{"num_hidden_layers": 16, "hidden_size": 224, "num_attention_heads": 4, "num_key_value_heads": 1, "head_dim": 64, "intermediate_size": 576, "vocab_size": 8192, "hidden_act": "swiglu", "norm": "rmsnorm", "norm_place": "pre", "norm_eps": 1e-05, "positions": "rope", "rope_theta": 100000.0, "rope_fraction": 1.0, "qk_norm": true, "attn_scale": 0.125, "bias": "none", "tie_word_embeddings": false, "parallel_block": false, "init": "normal", "init_std_qkv": 0.0288, "init_std_o": 0.0, "init_std_up": 0.0288, "init_std_down": 0.0, "optimizer": "adamw", "learning_rate": 0.0015, "beta1": 0.9, "beta2": 0.99, "weight_decay": 0.13, "lr_head": 0.00535, "max_grad_norm": 0.5, "warmup_steps": 336, "schedule": "wsd", "decay_fraction": 1.0, "decay_shape": "sqrt", "final_lr_fraction": 0.1, "batch_tokens": 16384, "max_seq_len": 256, "doc_mask": true, "train_tokens": 159700000, "max_steps": 9748, "dataset": "wikipedia_en"}
MLP neurons of a small language model. Each row is named by its layer, matrix (gate and up: input weights) and neuron, and shows model dimensions 112-207. Each number is 128 + 24 x the weight over its row's rms, rounded and kept within 0 to 255. Numbers have three digits each. A neuron's up and down rows have the sign that makes its largest values positive.
A block is one neuron, or neurons of one layer that tend to fire together. After each block is what it responds to, as a language model described it from the Wikipedia text at the highest values.

L4.gate3:149158105098158169130169117140118178081093112131162113135152106129130130106210127124122157126114123143137109170134171144174122139138147172130105155100134106131109118098154119096113169136102103128158140162122090106100130120097128152129075141155136124128098152139136119110155142113104139118
L4.up3:158121110104117126109109112109109109125135101132157155122194130095145156140120123144113137106107135150112122103145091117145133184173097141105174083122085112122094140164142147122119173147171131186139121121111106114132108155130148124178121121131127153126139100134160136120117155129143149092
L4.gate14:102136109128142101170171149083149154119118129105166101115116111103126122145145122106135130149160115133147074108118127126142127114139148116114123162129174136086087101072135155086138054095133114148164151141129101113148123140111131133181129101158125122128129173163101120097106082160171130141
L4.up14:134109173079105077130134116086137166156150173119142133141145091114092122148130156124163129174141126111101127148112122160126119153133176137138164143116146137101108114161100110134135133111122137131111138163126093123132148146104109142138126142153173118104137139122114116163142153145101130147
L4.gate76:132142130119133130128155165108152119164133144141136168119169142080086122140134134154113143142139120086146108111099159102134097111092153090133146096120117161098121090126090093108101131144140115150133172150096099123125146132099150125121123113120151146109174136136138138153119141120157137113
L4.up76:109079109130128106152127111108133138100115116123157125141083130126172138133155106142112070145105113147119104100143098104152139111138162158117154116073141120172133154131107097159148130159142147125125084181115146152136103111163160135145107159141113111129136149157115127142171111122142089110
L4.gate78:154130147112117154099091098124136126122125119129129129087113130114120154134137097134124158119140117121153104124092103107125131102131138139158092156108137144100122090130132106118109104147151143109118117123205139126130100154125132127100126146092129135125105166106099136105117118132115130245
L4.up78:123122115129147136145126127142131080113119119118092085126123130118119146111136112148083149161130129103113130096107103171124143125138147164126101100102125142164115129122125131086109103149135137185122079129113193118156172109154121117107174106113124097134108104116159177117143111116168091124
L4.gate156:154123108082131151150110099128109126070082091159158164106151110110150102139172155160114129143129110145125109133179127108132127095157151148131096096068120131119140145113110090104139121162110136124164120157127106131152082114125129125128165145154112132158109148144103145128138129094126175114
L4.up156:143125098142116140116097148121115127121114146182101139087127108108137122092141136120113175110134110153164139102161172145194113157188147127089144139139130096128137129145137133115126148144143149132146162100140096116112191159129134110118121116166123124131125146138145115099120121107138074111
L4.gate237:135074084103149082111102131122121136121083153147086115118124122153137094140151080122113147098124133116168133137114122122143148145156132127123090116144127102159102131148143158117107129164130152125123114100170093105139123129106164123108113160137122120118076108151120141131122115101107162140
L4.up237:163116135106080115134111109184122097161108119130114120115087131143127121152153146125138109150118109129128130099169156122148103162129160100130096108104134100145105136120116105122137120131169132115153168116152075127115134136112107103125139123075139135150092086179142140096138150107145148123
L4.gate372:114129093160104119116154135133121108080133120147132124136139109145124130154151132114102126135161127119165176105153150129178137151116122143128053143145145097121098097084165141080150142125107129117155174119121119153119125082107129147149139106112118135158157141140146142141087090129185138087
L4.up372:134125106111110113087146078136146087096102096154154156095126153115143098140150126135118171138168130117117143155134147111138153108113192180138072075149158152107092129115139098122138107158082129128127124103142126114144130082139084152161142147112101147141168168100131109120102082146145143118
L4.gate373:151141113115151118079125113120145145119136111133164153097088137111207106088156131094125125175124126115131096104122155139122168137137137096068085128119098148125110107121131109106135097103112102173135168142117140095111154127098171129112161152134155122132124157127104121130123109135138127125
L4.up373:113134114140104136097134132144164184101128140135130108104122115124121119122172129107147122098111127132133135147126119127133094036134154140130126158135123099109089114152123127108109132132160156128132116153134128158084125137133130133126120079143140159159117136101095129152129115164188064160
L4.gate381:111165125110137107125121123121133153148108177129186146151152146148129150124156094109106148137104131164165117157150109139146139105115137095138118105144086100143163106128114133074151151078166109108123161139132166085116166138104102095100158140153138169109131165168113112099132103127113122089
L4.up381:156100104161139105109154139102116172179161105103162125149158137127120135152118121143064141130147125144159123086148129099114122131106091125138121156096075118124160114128117102114087157124172104101144185123100113116111159144138088086096120146073130123135162142117147094137098157138109121128
L4.gate461:115130109113165133114097122142141103105146099097095135142083093133153096079138086139138142146134141139138100073139142143106138112112114137129131118137175126090103101122113137127155122177103131111111102090152116105132092148100146151127091116144125110143139144156057108095118102132113112112
L4.up461:088098142122142076119064174123123090111126162088127136073125103084108088131129120166147144136139153160152130146148119150144123136154105147158165125113110127125094129169126104105152136132108146172109131107139095112125128161142134173118118134101113119129139084108127148127142175104149138119
L4.gate489:123150091090128122149112099147134134130091110124127132071131116118093134111138165130167139137147131111107127131177132138142133157158160145126139112078178097144115104112097089078103142093125151151116119159139088129116099151148153103122164119179166126150096168164075103094138104122129148148
L4.up489:129155135096105133116120118168138118129097125134147188116134169108100139143182135128162108125149120116118102126145146059138140129142160133135110125083159128158103094088066077097105139137127138129083125169100156132119140130165149135148118101164117129171118158162112125120108100128163121162
L4.gate508:157105129121118127116139143134160164118104101128133078158163077110092134107148127130104141152131123145157114136160158129142131134099117159130132108167118100135078121173122110139083161112127092125100098146140097130135168143087094168128114146190091147159127172149125165163164114118133156116
L4.up508:121106128144130109137110092104122091130147136110141141096134104105114118111134145165122105146085146150067130130119148129106114159102103105099131106165118107136114118173154089114105135071134139173182105122113119153166116120113116123131164156150170116101192121183125127157166150134125179108
L4.gate509:167138100123137124150137127163133157074120089145145139114170086106117143136134186134187153127139119137137120138162103148144127100162180111111109113123153108164072107150136132099128089165120167174151154139156105123110093135142127158126128116156102132159110133186122155117126117117109139094
L4.up509:141098157114121109106136111146102135058116110147146147132140113104137110124136117117153099115155132126146124102115174107107136117124140144083122151125157127136119125109092114094077112142140146085136152112132163136129151128174123138148106130153070073127126150192124114107100123127203097164
L4.gate524:108142063090097098110117163111116121138137119131126098138162103087137131122115160199133144132100149150083123139137122146132112147128097129115131123109118100142205132124160140138093134085145117144193162161131141077116164122126135088158118121119139142116148112170126093151145178107130181099
L4.up524:133149081106134120100134115114130102134107151104147180087093133158141104100130129111130106163122105143150120117138110132142137166138143142164111127155119126113117105092137103099057112098117110100130162157156123061132131142106146097113109128125106135146126167145158096169150149150124126115
L4.gate540:118195115140168149153126143149096157111084107134104124158145081161136087113117124100136175126103118176166105095136108110134140120130157118138114143097099087148135126141142148134120124135144119126120127119159132168120134125155148099115121114128121116144153157098130127079117102119108090119
L4.up540:112161143121104116112137135129130104055108112141129124123146106118145124125141141125110150073111088151137073151157133111083102105107147161150106143129162088118101143129154103171121129119147110089148108133138113105145130102106071130156118112126135136129094112096112111132171099126131128192
L4.gate562:139161099118116099135104141083139105103112090095118146189122124080121100137130086106118116118133147127163088106162132121138134081103112084083087127137118106095137113100093138131138125149122100136123143122135108092100094149135088144150122125166140127126124143121119110123108112125152142200
L4.up562:123104146126099082131118114117117102122120123083202132147158103115107101141083138188125105173142146125113116143117101125089131131128116132137169049134102144171193107199133141133120168125122124122127142117128096117137129134153126140100128164143131127075178133152158097154119163139103101134
Responds to: Wiki heading equals signs. The first = sign opening a Wikipedia title or section heading right after a blank line, often following an infobox list (= Will Downing =, ==Early life==).

L4.gate115:093130123115120125124134137128156138113130128116096110170104114098128189103103118177191109102109147107134083193129115115160146111139113121087162095117132104137094145120160125144154167094110122126105123152143120127103107155099138148081117118142115156140157122122144167140151112158087137117
L4.up115:140127098092101103105153144101149125074146117115171101147140124113169143102149123158159115187112101159116107142145135082118093132167128090072115110100110104108108109112138092112128118138160129160188160141132107106145140110122157134142147147129189120113107114154105142139141154163131167123
L4.gate119:126132154107128108103080091111147068187151125122111110116161096133126140162156144160169099149092147123135151093138135126105124128199119119098130139161145086112177100141134123115122157153122149110175097112125147136122120121122161132108140135137194173112124119134128100186108125107120148155
L4.up119:133153158132135113123084132109123072079134173154120096138143139082114135155139094137143131161119123114173165166104120120107194099151130106095118127159191096115165123167079132139129141129145131111136108100111135136132137142097133124164173151136127105098115145141152138145135109167132111163
L4.gate142:131094098143080169174114119120112157119137173157083098179152096111189106164137128124121160160103098147106162118094128148145134097103153123116114095116154145149131104115139106157179123108131122122093129104095110132131123089096096113093139142100134150110105149097095122106136123134118159164
L4.up142:120161111107148106205104138100116117101137119105173121127167100133140126157127119094145101119140187120135154085091111144136145116114144114139130119130124152111115080110130071121144129163152110138100128111126120110120105107075099129147136121112115148154133091093110132125083087086192157172
L4.gate225:136143117149162117142134122119099155127080146146155183132129111194104134130159116094114140170124101138132103172157141148105127123183069151131114112108111080133107122152092137150144119083119108136145148084130154121114116129104154138171139158059129111092105150146127139151124165163129090145
L4.up225:141173123144145142117119171120122122124151143125078096139133179140117193130126127107073131109124116058136161123081175128135154133101108110101135117084154109104169120128166088125089139111169119105179119126117131136094165135068127108102106151106141157119173095137152109097092114128136110137
L4.gate268:137124140114165177113076130095121126123147113117123117110155149140107129103111129105130143166121138069122153110114157147135118104111124095125081130137159147115147104204115147111093147121141141116200144114138113150119092152085113100136117138103138123111133134134131087140129122137141151125
L4.up268:109111093130110068115098139067123100109148141131117106097111083105109159152125136182112123118142126105091142104104131124112134141162119172118127116141135068125100141132107119152120159106127130180143117141077118099108125130123166148125145171184133128131114079155095155099160118137157135069
L4.gate327:114113101148038103094105140128063118111133103101103110134148122146123172146141161159159123139078115106140125109120094117135139159167115154109079154116119088113102083148107122113111159125092129141118081102131147154117125095117140147138130119100143132123169082143112162114130121118157134172
L4.up327:137109125089118108126180174104121116111181176128127156117129146131156143097096121131103122141106139114101125139104131135130130101162120095094109152113135127126150130131149139133142094109118160155147146117120138135108115119095113089116149131133090164088150097121106139176152161121168143134
L4.gate359:140113109079119124134122127108118126140131123096096158153118068160124164129122155173117128140071126115128169157151153144149180106136093141123123107114124131163126105133157173157097134155126114146150141160113072095093162097166152108115079120127158110123146102175143101127124204132130148101
L4.up359:135131157110133136124106097114124085108141108148131098131128127129205142152144143118116129152145164090115103117135150132118149140111170140107114103095130088125129114119127138132124132106171137115123138122140104111096153115084157126188091131117137175136143139128101145094085106093122173131
L4.gate374:142152154099126128144134158112121110128143130107108108136097167119132122210126148111125137114130149106102128121122108148135058144115081111094143111125136101113166116156096131096125121161158135120136153106120126096112121089123188094143133132149147199138098105129138147160106117125108162124
L4.up374:111118117136115093119148135073107082119128150121158125172149148133132140140116142167107124159130140121118150122143123125131176125146130141159111109134143135142121139140148185145134176129122098148153106168113110115113119146129094146173088102123143135141153077146148141122145112148157155112
L4.gate376:130111132117118128125109137102124105131134135089086118170114134178108184140119130134127147089132128117124144131106131162161103135084102096139064099120101134150181110138144149131100146127106125112138168124148134141108161121110069141108076141113139167117113111133124092153086192154118168172
L4.up376:119117105151135071159136143148156105081162119105158109162121164115168126103125102120147177125099155124113157105105089112112125126156125119136128161132110142139125135117117169150159085115164137119130125113092132134100101117122143144112124092165134132129137140103119134107121134153158148129
L4.gate444:130147079144128129139127155140108106119164147134085100158131082152104175173111132183108126132128125087130159143094178102118097152126117111051151124126147115126202111162181159118120115130092093094135096134130097141147153132119110128139125081092142095131117132110132166114094142162114159174
L4.up444:123156131160101108140133138166108106166154099119106077146171111136093136109136096134127118136130124111121136175113122121115109144151084136112148143167137098148148098111150157089127124141159113127169094113148158124151148155152077161115107072109116117105159153114135145097115114106125147159
L4.gate497:103117119148092067112108105092130135134141168100120099132123149156156098126111134106158141118108129114146117134168153123100155149113180101167143135133149076150117161130115132129100142077129126140106090142142109105135124139085130154123143122138158124087152123112090088114143162129119150141
L4.up497:128158074130133132063147154096143070078132133091138121121178152115123134188131152152143117126095143187135108126138105120132139165148130157110125106108140096134112128074122155101128158147124088144121142154080131128150103107150106117135128111136145125137128098105134124119128111179130132084
L4.gate514:137121094056106148143136128078135141151175133127133099155165151154153162086101139165159157135097147098116136087102157080124125131133114104119154132117122096116144100108143137135142106118159131166140117154095117135135156119121140133145144104135158191118177086165107102129116139118139142124
L4.up514:141122146133129133120098104094141122095114117160107110109153156127143125112098093136096141162132130107137072122146119153141150164141123149115157130085115134139143078110093143169165113150150134087110092138124090121115111187129130099159143125129179137124120134094083100091120082122083167146
L4.gate527:119161111103160113102109149156107127125144106141099103146121168168103141144123110153106151165101115094103161141105099133142130145056153115157091143113147150107127111146130188094122128131188128127097113137130110168091164075110148107133166090131156129147116110114136131119062143146098159169
L4.up527:090136103130143154139134125112098159186102116132079094105100117161157132104106082114148148139142117140125105148155179159126136110100153077108101126098125132127143114112112132105141122143115113128089133093154107123152112092097139100096142101092146084108120182113130130132078152150116130126
L4.gate535:152149085102108120089169135119122140153181110131136095112171130134120129157115148103127152118121126127113148120183097119146101140157116122110116124141144114121102113125111086083082132117130115130134133157099105120093150100121163094147170104156107181135127134182153122160123127108140143115
L4.up535:113099079118111101119137099171123124166145124123138097073122103134156118102117130096110201118123176066123152128120086118123133109136084093134084148110116117124162107135090060145104075153132125119095099089125126109146145138142135077126151127145131139106136154128157108109142130112118132186
L4.gate546:077099126111156146153108158115136145113144121139142146141139107106173153142132128125140141148126119077108129116093082122077147089160157103133119139104121145157125120123114109090130109160133151134180159177121096152136126133113142126104151132119110116079158113121170113155170168127181107138
L4.up546:132118108141152122135144160157097148155111157109111169114149137096168141122153173111089124174089119116115147136116106133061146138134096127097156113184127085177128136104168125113135168129105127139143142145107122136152164138152119092105145119152162139077122112122112080146159169162113143104
L4.gate548:170124141124141131088167142116149108131088154127103134164164115172097162120148075106121173131108103136125191138177105113174115112134125126131165128097119119108118122153137213137159161178116106108133113123134098131124143131133105099124126097114115125109134159133161116143149162107098106102
L4.up548:126112088132116126166125160136148160135098134108098155103140145156124132170165188165131182110141149141091132134096102113059085102116135132156125117101152089124128162140171123125175115175107157103163083134118172149118120087114097122107138125125156135125117097127132152107121142086126121123
Responds to: Word-completing final pieces. Final subword piece that completes a word split into fragments, such as g in dra-g or herdin-g, y in chemistr-y, oy in unempl-oy-ment.

L9.gate200:150147105139124115151116157125114145126115105129088099167149087109196133135125134142146181094091118113129175125143133161115165153140141150134121118092125124101133161129094127088124165125121128137178105135118118126140153114136111128133095129133103124127168161185132113139125110116125138128
L9.up200:122130085143115128141096091088121155105137137113149147082173112098115104137118105138118101197117117108146107137115117114158115101109127098109097133103125128114104097124124112132146110150094122135129170153134107071160134142158154136123147114120096139134103136160138095167146113132124125129
L9.gate273:134121116146157138138113082147081148093135074115087092139158063092138089148136143133159110148130132134077100149153094185141135119146116103105119131142142111158140102139096103106121115110131152118176107193136068134140181116114173113137133150159150105117112112152126108132130147124119198116
L9.up273:137135118170119108123127074152097103111151107133120106129127110132143086144149139129134120118094129161090109115138156075125109142146164116107121164118097153158096123093105114132123115100167129148121115171135150147167162085112146104107083142175124080125143113156136126135124121151126136132
L9.gate563:101138114159151160115132151146130118100124048125126085111124083162102083106141144080157145123141123165124111110156106121081143104120149152120114135098105116150146118084129076081146126145116137113118140165147140120125156134153152108134145145143125096124119130108160095140156085120143112129
L9.up563:155097123105144125138125119105148119148122111143118107129155121117175119112104109211112140113113110151099089137126139145116121140123125143086106111159161129120137121115114169126094121120103143153095144139120094115074143163184142131109132125101102132117144148167122149173111192134121150159
L9.gate569:128162099144157093113107100107089160129101105111116134117141116112142103141119099104142084111171117100141092115100157108114118135111100154116098137128094134142110133130069115143099146154081105133123114156138128122091089127120141133131130124132109100115172129129104080128133124161096135089
L9.up569:142151117115089141092158125079112087150134110106176131115145139107167109078138135131148143160129152116139120098127117102132101121128153156135165104122128113139162148090146130139113130109110101143187142139106151072103151156108138143137118119114134148168171113150160074151102154137133126102
Responds to: Section heading opener. The first = sign of a wiki section heading such as ==History== or ==Career==, right after a blank line.

L9.gate41:150160169172146131101119138108122126130087127150173175109140116124093132120125102159173106161120156114077091145138123152093145073149112120119100099159105107146160091084119097118155159137088109113118131150103137140123126138117162117115179112150159160106148092111124099124141125087146176111
L9.up41:149115129123099135155122114094136086139135097094130152165124155105128114071138131123134131124178109117186162158142142139122194172100137109151124108109118123133169136126134112106137128148148126116136117117139150117157071153144114144100133143126136160117142159094105131094117124099155173175
L9.gate73:120165079135124179160134098153112109121130116135137134153119147123106154125103116145152157117152151134142186134094090114149145073123134137120145174086150102136129139137097134120116139131150103166147131101139113119118068114120129095137109125095089107111139202118147136120151116096146109150
L9.up73:149115131118133133155083092100167124115119115130108170147120085122107122132124084127183139130108141166133132119159131151115146164135149079115163107097148148106147155114114116141094162149118142110098106083135126131172112167108129147103163140152135146123121138114121104146118138124134125176
L9.gate180:115121129122082151118165129093137127108096069111065133165141165120172117116139133184158167124129152136100163132151144158088116106176154131114089101097133149140165112157123113107113160173125108114123133104114138116114129142130106078130131137154146128119115110103121094126125140089119081158
L9.up180:084115141106128180132125102142080106102074166108128164140093134126161124128148114119143087129123117118086107152135118100103132129127178158138135121113143123097141122107098071172150107131108131160125102131164087124132118129083148137152126108156157151126125150178148079115145151104124121154
L9.gate192:150107098106140115115125134107122136087073105105141107089104124139139128118121148149135140150154134124119127135111124147143183140139139094083131127092131127132136126124134134124117122154133148128113112084131114105128097137104136099086111119117116154137112131169099115139098153095150152147
L9.up192:121131117108098150152151116095124123119094111078148159157089154138127145164129111153107174176155136112160163141152145162134134133114099115141152147129143159144124119095087124141125136128128126140089129134145108154102070166124057157164088137131166133072132124116114117120139157118118139176
Responds to: Attributive adjective endings. Final token of an adjective or participle placed before a noun, often a suffix piece, such as distort-ed, sophistic-ated, award-win-ning, new, younger.